{
  "num_hidden_layers": 9,
  "hidden_size": 384,
  "num_attention_heads": 6,
  "num_key_value_heads": 6,
  "head_dim": 64,
  "intermediate_size": 1536,
  "vocab_size": 16384,
  "hidden_act": "tanh_gelu",
  "norm": "layernorm",
  "norm_place": "pre",
  "norm_eps": 1e-05,
  "positions": "learned",
  "qk_norm": false,
  "attn_scale": 0.125,
  "bias": "all",
  "tie_word_embeddings": true,
  "parallel_block": false,
  "init": "uniform",
  "init_std_qkv": 0.021,
  "init_std_o": 0.00495,
  "init_std_up": 0.021,
  "init_std_down": 0.00247,
  "optimizer": "muon_variant",
  "learning_rate": 0.0126,
  "lr_mult_o": 3.0,
  "beta1": 0.93,
  "lr_head": 0.00754,
  "max_grad_norm": 0.5,
  "warmup_steps": 200,
  "schedule": "wsd",
  "decay_fraction": 0.284,
  "decay_shape": "linear",
  "final_lr_fraction": 0.1,
  "batch_tokens": 262144,
  "max_seq_len": 1024,
  "doc_mask": true,
  "train_tokens": 1134000000,
  "max_steps": 4326,
  "dataset": "wikipedia_en"
}
MLP neurons of a small language model. Each row is named by its layer, matrix (up: input weights; down: output weights) and neuron, and shows model dimensions 128-255. Each number is 128 + 32 x the weight over its row's rms, rounded and kept within 0 to 255.
A block is one neuron, or neurons of one layer that tend to fire together. After each block is what it responds to, as a language model described it from the Wikipedia text at the highest values.

L2.up195 [165 110 103 154 158 141 125  78 175 127 172 120 122  84  95 166  98 126 155 199 146 199  82 131 109 138  72 130 154 117 150 167  97 148 122 186 137 133 137 146 139 108 169 131 145 113 164 130 115 146 158 122 132 144 115 167  81 148 138  90 156 117 164 177 106 145  57 107 144 108 203  98  48 108 124 145 142 172  79 184 149  99 147  95 193  57  82 129  82 177 153  98 106 148 182 146 118 163 123 102 151 113 138 122 114 161 151  19  57 112 175 183 114 114  77 147 107 121  79 138 156  93 141 102 118 119 160 132]
L2.down195 [126 107 131 153 185 158 109  77 112  84 157 141  93 170 105 120 105 130  92 212 133 143 141 119  95 175 141 164 134 106 132 142  90 125 207 107 175 126 115  82 110 160 141 152 149 132 164 157 104 104  57 111 122 114 124 132 126  55 101  60 157 136  99 148 140 123 218 126 106 125 148 106  98  88 123 122 110  85 121 119 153 110 152 153 114 143 131 104 124 128 119 145 174 150 138 176 155 109  82 137 119  49 101 120 100 111 135 163 137 174 219 136  77 109 116  54 129  94 136 108 129 103 135 149 159 175 137 114]
L2.up1108 [100  87 113 185 137  92  69 159  89 195 124 140 164 188 146 131 110 187 113 149  85 136  74 159  54 124 128 147 112  95 112  85 133 130 135 182 121 138 102 105 147 125 104 158 109 112 186 106 105  69 132 119 190 134 190  70 159 111  73  97 121 169 146 138 145 163 131  94 204 181  81  80 114 136 126  92 164 127 201  43 109 111 140 122 126 124 141 142  80  84 109 127 164 109 118  93 134 116 177 146  97 125 112 127 128 104 135  73 101 176 151  71 210 103 154 118 109 151  64  97 173 169 151  95 113 110  90 129]
L2.down1108 [131 134 140 139 171 126  94 132  90  97 126 188 161 208 109 163  50 120 185 123 128 181 160 176 137 147  90 108 152 192  89  97 197  72 148 159 145  59 117  98 141 177 118 190 153 138 165 187 158 150 183 121 135  86 111 120 133 156 111 164  64 134 130 121  85 127 168  88 127 123 108 156 139 116 153 130 166 166 168  76 101  97 129 169 154 109 136 170 120 182  77  90 161 146 199 118  70  97 185 120 121 119 147 172 101 157 108  90  72 207 208  95 136 161 160  71 124 105 202 111 138 130 147 102  74 155 129 136]
L2.up1381 [122 143 142 139 135 126 159  61 142 104 112 129 148 129 143 125 149 121 146 203 206 162 130  97 128 162 111 124 148 172  82  66 106 129  59 112 110 129 123 150  27 151 134 100 176  60 152 107 167 154 172 177 124  57 249 124 166 175  66  45 138 139 131  90 194 174 116  85 120 134  88 101 120 111 110  89 130 165 136 135  61 104 148 109 134  76 113 111 132 170 130 148 104 128 140 110 132 101 136 116 164 136  79 179 149 137 141 132 105 102 130 130 120 134 153 142 145 156  70  64  96 138 129 123 151 128  74  83]
L2.down1381 [108 119 195 149 139 179 168  81 141 147 160  54 117 175  82 152 103 145 138 175  77 143  87 165 131 170 144  65 153 139 119  95 159 156 128 122 128 133 127 117 129 116 112 119 149 163 160  87 103 157 135 135  89 150 182 124 169 106 149 113 113 142 163 130  99 127 125 176 128 182 135  70 162 164 104 138  85 124 104 111  81 118 133 136 154 167 126  54 134 107 134  83 116 185 158 117 115 103 176  44  90  71 128 157 136 124  93 165 105 141  83 134 131  56 128 100 101  86 150 134 127 179 131 178 114 151 111 151]
L2.up1434 [168 161 108 194 127 109 115  92 130 135  63 103 157 129 146 126  90 157 158 150 176 168 161 160  87 130  93 101 161 101 142  76 166  41 101 115 147  59 142 123 160  98 155  78 136 182 132 110 165 121 180 146 130  84  68 169 118 149 180 135 117 118 127 117 131 116 201 155  87 182 121 131 115 130 142 119 157 111 165  38 145 144  82 110 161 135 182 131 132 152 130 125 143  88  89 112 116 136 139  68 110 121 144 152 108 188 114 102 148 147 154 108  65 128 156 100 131 122  63 102  92 121 180  75 131  57 129 100]
L2.down1434 [ 74 169 143 173 160 166 115 144  91  65  80  88 112 134 122 169 127 124 162 148 152 118  94 169 110 175 108 166 118 181  96 150 136 137 138 100 113 127 111  88 106 173 155 116 122 159 151  82 158 135 106 120 149 122 162 149 141 103 129 138 184 133  87 129  94 171 134 155 139 125 128 114  81 120 106 141 146 119 132 197 126  90 149 121  74 139 100 198  84 118 158 144  82 134 159 165  98 137 123  91 113 144 144 116 132  77 103 155 122 110 175 145  51 115 102 113  94 169 129 132 171  98 164 152  99  74 109 140]
Responds to: Initial letter H. Word-initial "H"/"h" pieces starting words, names or symbols, such as Heggaddevanakote, [H], HIV, Hua; weaker on Mir, art, assist.

L4.up303 [119 112 161 134 113 124 186 174 129  96  68 102  78  95 141 108 128 141 141 158  70 122 160 149 122 160 144 151 166 142 125 189 169 128 115 175 136 151  83  99  83 127  97  85 123 182 110 161 127 143 166 132 156 147 144 127  97 120 141 113 111 105 172 148 109 115  79 224 101  72  80 110 103 115 106  93 221 136 186 168 130 134 114 100 132  54 162 139 108 156 117 106 118 157 138 129 120  78 144  68 102  67  77 125 134 128 152 167 125 115  82  95 187 126 189 126 164 100 143 132 139 109 102 144 112 132 128  69]
L4.down303 [144 182 130 130  46 103 138 149 136 105 127 116 139 146 125  86 124 128 144 143 115 176 125 197 130 127 108  92 211 143 107 172 147 164 117  65 126 134  63  98  49 109 102 114 118 138  94 127 102 117 165 128 129 152 165 140 111 169 110  88 116  93 180 166  87 144 172 142 159 180 166 145 100  95 185  96 155 174 165 136 129  99 195 134 112 175 106  71 114 136 108 118 104 117 173  95 113 205 159 111  99 146 149 140 165 143  22 134 149  85 159 116 144  99 179 132 170  90 193 111  91 160 136 114 109 183 127 162]
Responds to: Forms of "be" before predicates. Mostly is, was, are, been, were as copula or passive auxiliary (was established, are given); also first pieces of split words (laun-, sh-, rem-).

L4.up230 [160 115 175 201 135 121 115 142 173 151 145 124 152  94  61 179 129  94  76 183 167 145 106 162 153 111  88 137 120 127 160  87 174 128 153 109 145 133  65  97 123 129 113 176 152 135 137 156 109 150 124  92 148 165 143 130 111 114 111 138 219 130 174 135  98  85 189 114 113 117 123  69 130 128 127 221 108 105  89  79 109 170 129 127 134 137  77 127 107 111 190 130 136 102 118  63 116 149 118 111 136 133 160 155 118  74 171 152 117 110 150 206 121 174  67 129 141  72  89 113 164 104 123  87 105 144  82 149]
L4.down230 [ 94 146  58 142 137 133  93  77 138  92 195 150  33 142 168 174 115 149 184 131 151 142  98  99 130 144 117 192 126 160 127 130 115 186 136  76  86 104 164 190 117 149 144 184 121 163 132 189 135 173  84 113 113 173 150 134 121  80 135 117 179 189 116 115 118 141 161 115 210 111 100 130  81 135 123 106 135 108 127 140 116  57  79 200 179  83 157 125 137 140 110  88 136 116 103 155 137  79 142 143 186 178  85 109 162  76 135 110  85 139  72 105 163 107 120  86 145 132 131 182 108 105 104 103 123 124 188 137]
Responds to: Word fragments and table cells. Mid-word pieces that finish or split a word, such as dec-k, rec-k-less, qualif-y, self-re-ports, plus pipe separators and numbers in Wikipedia stats, squad and chart tables.

L2.up382 [126 127  99 135  98 150 168 135  84 109 153 121 185 168 103 125 128  80  33  94 137 111 148 129 157 110 132 105  99 189 142 112 228 154 146 156  94 145 157 133 144 112  90 114 170 142 105 130  78 112  90 203 107 160  92 126 137 127 152 100 102 167 149 146 117  99  73 149 147 130 102  73 150 143 121 142 115 125 130 155 112 167 117 122 143 121  73 126  59 180  81 127 135  70  93 119  74  96 117 101  71 110 125 122 147 117 143 101 103 169 101 151 144  99 121 118  92  88 109 159 115 197 110 101 180 121  86 140]
L2.down382 [134  48 125 121 171 128 127  96 105 178 103 113  97 116 110 105 111  81 141 124  78 138 117  81  67 140 126 110  75 139  95 103 106 178 145 144 157  61 136 105 103 162  78  97 104 175  88 101 138  87 134 129 165 158 130 122  86 117 131 187  87 112 123 150 180  68  62 142 111 134 138 194 147 136 138 150 103 106 132 100 154 170  88 215 125 175 114 152 140 163 119 142 189  63 174 109 144 102 144 132 160 120 123  83 148 143  84 127  68 115 108  55 174 129 120 138  53  91 181 103 140 124 123 128 126 125 120 117]
L2.up492 [102 157 116  99 127  86 160 209 112  95 178  89 143 124 131 120 126 155 131 174  88 190  85  93 151 129 122 165 133 114 113 145 168 100 185 119 131 136 196 154 111 107  79 109  93  83  92 171 140 139 142 129  81 126 160 150 106 121 141 143 120 172 132 130  62 178  88  96 153 125 100  99  90 163 110 143 171 141 151 150 138  63  83 142 152 136 114 121 142 110 142 125 108  94 134 127 169 128 117  59 170 102 120 116 140 127 156 122 153  78 105 105 158 150 224 202 130 185  79 172 155 123 123 128 129  83 134 115]
L2.down492 [200 149 166 108 142 189  89 100 137  76 122 120 141  78 123 145 157  82 144 145  92 146 102 103 187 153  88 157 120  81 146 102 167 114 112 143 176  75 209 138 120 138  61 126 116 137  93  98 129 163 148  97 114 146 105 134  72 128 141 135 133  95 128 129 158 144 115 211  55 127 110 148 108 134 169 136 132 148 171 129 166  79 157 127 151 106 129 104  95 120 149  89 118 118 192 159 170 156 124  77 101 162 157 133 112 139 126 118 130  92 163 118 126 131 157 126 153 124 176 198 129 152 102 101 109 121 155 102]
L2.up651 [169 116 107 131  48  99 176 110 114 127 144 107 144 146 103 113 184  74 139 101 143  94  34 125 170  87 166 134 164 131 127 102 106 165 102 131 140 206 118 165 135 142 125  50 111 142 113 112 138 106 115 132 127 147  94  87 107 194 153 116 180 186 165 101 193 119  68 115 150 159  99 168 114 156  84 149 118  88 134  85 158 172  92 147 131 126 117 121 187 132 130 170 155 102 115 113 155 117 124 170  73 142 137 120  71 155  82 112 141  78 191 134 120  67 143 128  75  97 119 161  98 200  95 109 155  90 161 123]
L2.down651 [188 118  64 153 159 108  99 125 110 127  98 174 120 130 165 145 102 105  94 144 112  80 197 121 137 174 165 163  95  65 131 167 151 128  92 105 131 134 190  80 143  98  98 107 123 144  93 144 131  97 139 173 112 109  64 170 144  98 154 136  80 189  88 146 150 119  99 102 100 146 118 116  92 117 136 131 107  62 171  81 142 116 148 130 149 137 189 126 167 194 106 133 179 136  86 185 160 119 145 115 101 158  99 123 132 146 165 153  28 107 156 105 177  58 116 118 109 150 109 113 114  68 127 132 169  90 139 114]
L2.up1150 [123  86 135 105 141 115 150  87  99 115  64 115 138 130 119 160 122 127 161 122 122  95 126 128 189 150 121  89 189 149 173 172 122 107  79 112  70 108 104 157 107 148 129 123  69 105 184 117 109 121 135 182 113 101 117 119 142 125 102 135 124 195 155 126  91 106 180  81 163 134 117  99 145 178 201 142 109  56 163 164 143 186  82 132 138  71 141 147  98  82 142 145 127 101  93  54 152 167 174 180 114  66 139  78 137 120 133 128 142  84 157 106  97 133 110 108  86 146 161 169 193  79 146 180 175 133 119  97]
L2.down1150 [151 133 152 159 133  96  97  96 153  79  74  85 174 178  86 150 110 113 169 101 100 143 148 117 152  77 168 180 113 103 145  71 145 174 129 116 106 114  98 143 107 139 140 158 102 156 168 182 131 184 215 106  65  71 108 128 125 108 115 144 136 114 131 124  91 119 167 131 170 154 148 131 124 158 107 135 110 141  91 133 129 177 136 114 148 140 159 160  99 141  71 106 163 147 139  69 118 161 104 121 127 118 110 177  94 109  99 194  50 133 141 153  57  78  72 171  86 120 109 101 111 120 134 158 128  62 109 203]
Responds to: Temporal until/since, auxiliaries. Fires mainly on "until" and "since" marking a time endpoint, such as lasted until 316 or first start since; also on auxiliaries like been, had, was.